From a checkpoint of a small transformer trained on Wikipedia: 8 heads of 32, LayerNorm before each block.
MLP neurons of a small language model. Each row is named by its layer, matrix (up: input weights) and neuron, and shows model dimensions 0-255. Each number is 500 + 40 x the weight over its row's rms, rounded and kept within 0 to 999. Numbers have three digits each.
Before each neuron's rows, "fires on" lists the tokens most often at its 100 highest values on Wikipedia text that the model never trained on.

fires on: "was ", ", ", "- ", "The "
L9.up215:451451493500458498535561529510466528518482424473533547489469550526492573467513533455453500490488582548471501493529470479484493462454498563455488519519505569495514569503518511533465424492470485514436563495535492490453478484467506519482404503524517593515515488488486535505569478484529519461475514504485528453519542543514564523466562490547552543593564495477521488498468516503494600487491529494472489497423496509533478580464500483488524524455494544517484487460523538537521518482484586610536535503490423519575461522504567429476509575575459520542480518479459526486461460531486514446462478483484523475433518544458483396528483528483443563536565482549500516472438485349515533521526504435522429579579560460469501480540496390482456470498533485485503480485445488487473475529511570

fires on: "of ", ": ", "to "
L4.up57:514492502540463465588555580483524424485503496526517529540511522512550527447532606531502525457461458528546394450498513453496421514517470473503519493559447470515513545559511484483591483552481536500538537567467454492493509437534513489485556562556483540437555476517480466517541449511463526556476476451510606523511538545414449465501471535460521485476451474515532480536481479507525441585513527538463495496459522478537543569447481521561533454459494514507525507494508548468426498521524499453455446501453507486430536559544522529570507505437514473548450529490505487529473523502467476479535518487454488508577537515526479422494428583526548495553485469490433546504595404475467474542524502527491541452513482499449497465530543458508434489452524464447471499515452529435511420447433535

fires on: "o", "in", "is", "us", "u", "ic"
L7.up597:466515533526587478480477435564497607501496460540515499546465469494579506551525463506545525468580518539499518436520419468520469534444477524529518499476524531463520510480445417477457506512498506464498540544472460510528373495436509504498477427507538505599496522524476493498479444394465553489550479490505607515486481515463509524439511432532498573456459501566455557511449468456460514451496502446405533514483536461497571504519473449470536533481438495498502511453518499461527529553513485523506554474468522466550470467482454510592529471455521500533417533537476538465480539529466460475448516472459458497492470461473506531537530568485549416538565420485510469510497517439487532525540503520524460522507500514539482526500511591511438448577527523550556466554571526554497510526440501

fires on: "-", "pre", "at", "thre", "signed ", "ul"
L4.up781:490436488550521529511504551491558459579515501441506555443534459529495430629446538508520493496565486490544518472492518482492593488466457455459463513475480499563549577482520504476535574433495440514484534499415515544515453568461460494489493530459531571530481504492449518536553470526526501543501476462542444465472488447592512525498521493435451560526539493523529415455509477498580443503513545551496553521558507499496511514507488540465583429489455487466457496491467518515517428452459598504445476488503397535496544402496478479573526483502485485502479458545483459485542469470516546455518477546514474534504505500440416493576485549550529461502422448406551544434497534472515536484500459486515478533488508505467521479519483488521467522477457470537430544536486489477447493426554511

fires on: "an ", "of ", "has ", "=", "her ", "m"
L3.up9:517490438509547477490470553452517528524489511520575447613526455498490537474462484537504498460468474506601573504492520514504395498470505511501473529478484539434500492479562535457468521497529549528527486493455506492536542490541578470504554485502430517543464518514453503440478475500556509554459507506516485478596571493406464424503518512495509475544490471513526591494482437532487440504477545525466492605481522463470455548502519491467517481445524483522468533490526538434451440442508479474427497483481500529530580492505452484552514465468547516531450445590491528539466448517526519521530536466544448505500540488507434483486474515484494528469512450496477513415533428532505513515485449509550535461512566504476469579441539535489492628423531541539520492490461490411499421406511582

fires on: "}", "pat", "art", "en", "Q"
L2.up961:541511454516486502485520474517539488532459502467505519499525555492472529499532458588463506528467561529418499510450526477438448424490525482514541507515456560496539496470543543532484515536530605517535497520493528525499526527539551543442512488537484503484532470545515464476468525555559522436461501461463528582465548486553559394493466545471565539494449483450542499443463480511508512425429470563524524466511470504552470430491513546499543431575502478482530488482487556439476448521514479523497504445507532510495595501495410537458451450521458535432511508535414496480499460442524497501445547509487537433505542531510509465434455471468531442564532542501527424502518549404392499525463460511520554545457501418525505534524512419440443437491495510511526518587516495480520533488456584

fires on: "| ", "en", "fr", "con", "Total ", "34 "
L9.up1:491505560446557447580467516521546477476514518530488519530520475508505559495523503532466501520526459520515434477526377461542469494451505478524493509517418480466579491436498541444544502487495544449470443468533524558457502558512552543508443477444541553527539479527450428540487499477465541504525510535522485496496505488521528500466555543521470518519530542549453539507516508635433458481537567455518499480447515482601536485548513485519498443517469506416464545454523521426481552522437499419469500494495425517496439467438467523446515538506487489525541549445446570515558506534506463530524490419433550443543537448486495537402524494461535483465442530464497516436479447534517536443469517442530444538515516557572536490542468480506514457472523488514462567505439494511495518580553566

fires on: "en", "end", "al", "ome", "ca", "ec"
L4.up73:491500431466487500467459454536547506530533493525513539534467479522459438486460496490529509551518530586542479502482566503393518527463512526415536491504476471570550476440599529464465521588479458425515515417544511531468485483496495487472475528506515465499508460586571520591457478478529536580492499506473536446518451446505413494525462587523556500459458489517590504501554461439412504523496468489477478560532519525439554525574530504489483478432507569499485506533503449554502500485471437542537515504505525518524436461529487511493466588473519514491545456525436497515465476501512571546499579493549528455483512514479449478432478504453514523459500556499468497464468463494517528518518435508435500478505508571492471500512553521523475472499435452572578541494448521497438415446593536

fires on: "on", "4", "3", "4 "
L4.up352:407517464497546490498474502515567521508508505494494457511491513453464479441488494469486492588568478461508494496472504546514457545492460532461507472593473541511488536519460526549547418485529536469501492517450473519520497470500491510466516470508455429478465564505603476463514492525553580527451516598508419470507536461494446491578428558450547500521482509450516493481476592595440495475394448481497545466498482536499512517520489412508541497484469526489559422501445443483557503497462491529512511462447528494396452478518407522465499537535506527518493494509496486524536523504528613546550510484437501519483431525462483510452424500484519504505478602487540483559534488507491450438489531498479579546506533556560461472466501448554449478559473492531517554493436491427514576498471526

fires on: "Comm", "War", "Squ", "iv", "ris", "squ"
L4.up791:587503525475538480459456493544570466475507482529483537503509483464486592516553489454459517485553546481505584516523587441547499561495467478451519493521523519483475444523458502457522542449448468500466546535458575527528566499522522517464442473478411539472433498467547525551425437509517563469511489592499475566471546439504522490519436558491446525544508556500540518482524483517518504376456477447470540535468494472515487426496467515469485469484480524462502506558427544497389483527499480473462553439477540512611493445429468418484555574513504498526459428502520450460465523519514464588480495492537499487516530539507527571484496560521493436445505518411495527481471522494503484532463427443441525493503524509511449558491513504590501497486486528526545462483529517504506528455441523

fires on: "end", "ow"
L2.up862:525543498537445511539516502531393493491488537463490571475542495522493479528555468526501511479488561553503423482561509500444507443493545475516517440559548532502564451475609473452444526535597468481464467545463530505559525465534534470476462524494493472546532535439449480467520490542443495517484499518509543476525490477520438406540506551517524469490516489544468496484546467456496548455463469519481510547481551496514521443529531501524465451518477476513481507540486461572568482598498460401446475538452453455523439543515480523446510464557472495515535481538462483534493500404486523558453529475517581540488511505584486505434462512447440476532481563469431472459472501503418486561503439490459475456458562564599423504491459470504515501537507509511596546449424525459492493462505557

fires on: "ik", "coach", "tak", "viol", "teach", "vic"
L2.up309:542586548504499528519445453553550441483517453494477492527554529447511533491438478486497530492452380496425451512460495501522538533523490488561538542542483488592556561430480448430444523550521495474470471488475524528549464499567501460474576501493568496496551447486450440513519441507487524479550500523408606532487519537476503468454501503438495373456470460479481495565498514543544519441465573584503503470446530465534468532496515523461535572486479478495517508548471515528476545487507491451510513463483496517445510541533433510520498523494493484442445490499486465528514490482395471573480498512510471468437446494447552561536556568506503444497440517550524469474486543519435566473514520461434491489529419493519545549475514498461526508474585547498565518500473568464533484541487466

fires on: "con", "appear", "ac"
L3.up682:528480476487484461495437563525469464573486531498515492493506488458477486517542586409483540439559499520513495498544456505516493490512439466509549472510428475449495547524439512437481443545452464523470520514549443476454509535527506555550502452499508508573522526425554490472582477537521371504520519546542502511529516485498511462454585509489556562434465510541524520528513564502498524544420491470510504465548556492513536498507549494528464519473469526522532447508552356502553531502490486519531490515484461494530454453471546547494544499528506529502544489488489459393552532517551498547473498493420452436484522467488481515485522461436478482511455571500610525428476486533503485419469476547456510562496575503499468446562492507555500476415545411445517451539498521494462530529513577

fires on: "b", "national ", "c", "ti", "y", "n"
L7.up408:544512455526535500517545460505533482492476516507557482521482462494532502595555552502490521438423540474465495554563506456504421507490493518518478519470527537460409526527519418428514485495490529432515475539495544443484533574412514562460493516523462504541464463498533480566464461516559547520434515474406485497541477458547479496580541473504487472427619537412474508540540505523508529566450442489446506538530529477475440506497549513505491583426488530483514492516521532473536497492492431558512557489525524460503542511522535426514475467541448490532478454473562441504506469453518483518513530484502502466425507520500500447471590430476440555507458503513542555515521532533415428543476548505409514501394468476515452488471523515471486460473512587556440497520454546517539504479461507

fires on: "(", "industr", "comm", "Enter", "- ", "Comm"
L2.up698:509546471570574548445456566501567542536490499492453502526533497523489548456500519563553524512549506409484498527563518508419422437471511531548463467435505513454532509564475449487482466494552525494474493491500562453519541500479506590563515498493482520448480473411476503427518532466475571535436484497460516495537385498475438467503439597481482544454555487542527457454562516509556489528455476497476510522444463494509518516470519548539547539481548470489506512585483496530514463426466522445494464503459439473475495490481471537507456567479505460489449531503528547476580455572428472495524466576477484510520533468464429501487491571527472482548500516539483508511464472507518533501508445446507519560465542560568466517505573527494468497495550450447605425494490443484492410499458487

fires on: "| ", " ", "ol", "– ", ": ", "by"
L9.up777:516520444545503471424489492512498483446475509542565502529404473480523466510532489409485505562421539474546442562468465425480486495573457481566546481497482499513491498584548506502529464529471543509489510557466477485534459474440521501508455483541561506516489574505493489462470523509425439479494494503440527530515532467533462511482557500449498416508453533453549471526533568441532483492565545591542477506477569523593571471496558513516516551510583522460490515518475539503442514519474562472477552490556468479425510597604518528413519476473560435505498509517530490464507478485461550517460452536457450547537517529517504478520463497472443472521556528498534479447529478474437548520499511519471556449450459432508494512503450489461491442500540490417558442476567564564516471435513499

fires on: "was ", "became ", ", ", "ated ", "ed "
L7.up591:481554494419469549437552444523481454501445458559548530513502439511417501481473510440491504562528545558439495515440505506472493488487520553462601519493540539528533556521486426477512529467531488539537447533547498520486595490482456491516452514597484534512440525489584444516469481536526564491485486521493528472525463522589535490431472548529495527475494506525417446516508465531456513510512485532462493551481499463462575541468454492495528485456496522487510571500522525501532517491474464497534387482519512460485531460451523451416485572455452545503535485490523531515506516482457510522441483530555495500504532527562439526538534446454521465483529465452596548597533501456447528455511523406565423538560515458514519532490502470525522437592479476544410467504417494481498503484476540

fires on: "ur", "per", "spec", "Ser", "accoun", "el"
L4.up621:528481488521404448417553516523436462503505479513517505500521470542398471545478529551526520498523554530570431494513459509577527551440491483495435534488458548469546407492476475547424438430523503554577528497497501411518490539530485539526512526510482535459543529505541463530479542551536549500464505481511475512518480518531503507462521496516443494418548507571445521467489461560481538497460484442490493393437465520470443463448479507490553511530487575461488529576477459538491542398471542521434546438537520505463656551502486506477514501533520517574472492505531565508514576440496502486483440516467494452498547519455502510527481508477512538536461501511472477510529489512466510561551520511495484522374491525526511441460520461439469473503539447563458492529530484481549472496521457

fires on: "in", "ins"
L9.up972:553542489600536451495527452428576523452530461470573528516483503442500475512465544508528522505451425533474468474508445469484542465479531531554576530469518504473519511477508549443495459515565502401485496517484493477395463466537471514561539441508521485478549545531548478566481516510457440452562502513450547432490546511525533496464492461482496472467444524525503506483412495472510537480521403482464484527507582464449507454472535446521499526502532488474543522504468522419488546481512475456496508475503522555510499536556523454503632531500517513468503541496526570564534556509496528523498540513442369516495367457464541532506559432462513476534542485476531563501494436462510542552535486535521564581465493514460457471492443460522474509510497517523495505504562467493500522422551532

fires on: "ul", "dep", "fl", "ran", "prom"
L2.up1002:495467526454439539466436541567443484512495577507483442510596548472483558454567522498509545499511511467514531517467506537559546471508483491532431471477533466457441509497518469488517465539462508480519554528466425542472567508519452419462504433525467576520489495492491532554540582480498467556509509511589448471476475452517509525492544529494563515503461521517483534532573526482498554511420445461479487563474495524585526515514501485534543498493477523473518417505507489428491533542605506488414475540456497560575513498506533509506520509474534404546495502479480500517477469593546455437509508432435463507523470428522511502484449482468498468489445465378502453484470572524448542447517538493521474506510497525454487428462456580460481514428494538507456594464529527438478497541509463

fires on: "of ", "\"", "ut", "\n  "
L9.up129:605546482442415534505521480537539453522485474508516447493508557454531492549485528580539493452492518501564481473483475512538483440457507486462478423562459485458564562510523456483500472510506566517578506535510490523515492447537536540513518519496484530451561501494468508437512480576413499540590496397512607565468540557502510427519478433467462489475476548456504490478515458465429493535466510522518539496474511439479470482492528463446460465550530510446509491495520505599488563500447537460557473611490522509474521558461501555493530522503465515491492523554462546508471511475509489538472544493504521511493493487480543525556454506505514516536581498507460532496519408471493539522456491477479434404455525510446505459464468560488514537462468427499514544572525545559396428422494462

fires on: "em", "-", "pre", "ch", "Ad"
L4.up944:452517540494496566465458530524471463517438511406496469548538525470431525638449505494454496468570515534547448471473547568492483514517500499511519499490516491553487500462434534460459504466483557455473503536543519545529447483537451512548459517520550584435591484585454448524465491482452518474532495458437467506504557495507498430518533453419458571482515441471548549524488436474509483512480518577464553485449473448476480545465514505509503451495402493449494491526500550511482471598513493523468509468555460479455477534534456599527507514489465490553522494497542528489463499488454514493556495480470493507434447553496520457500507596507531499490539501474546594485495501475489552528492537411489413466455475604527501503534604450500507515511455524516517552441441525509505485492554505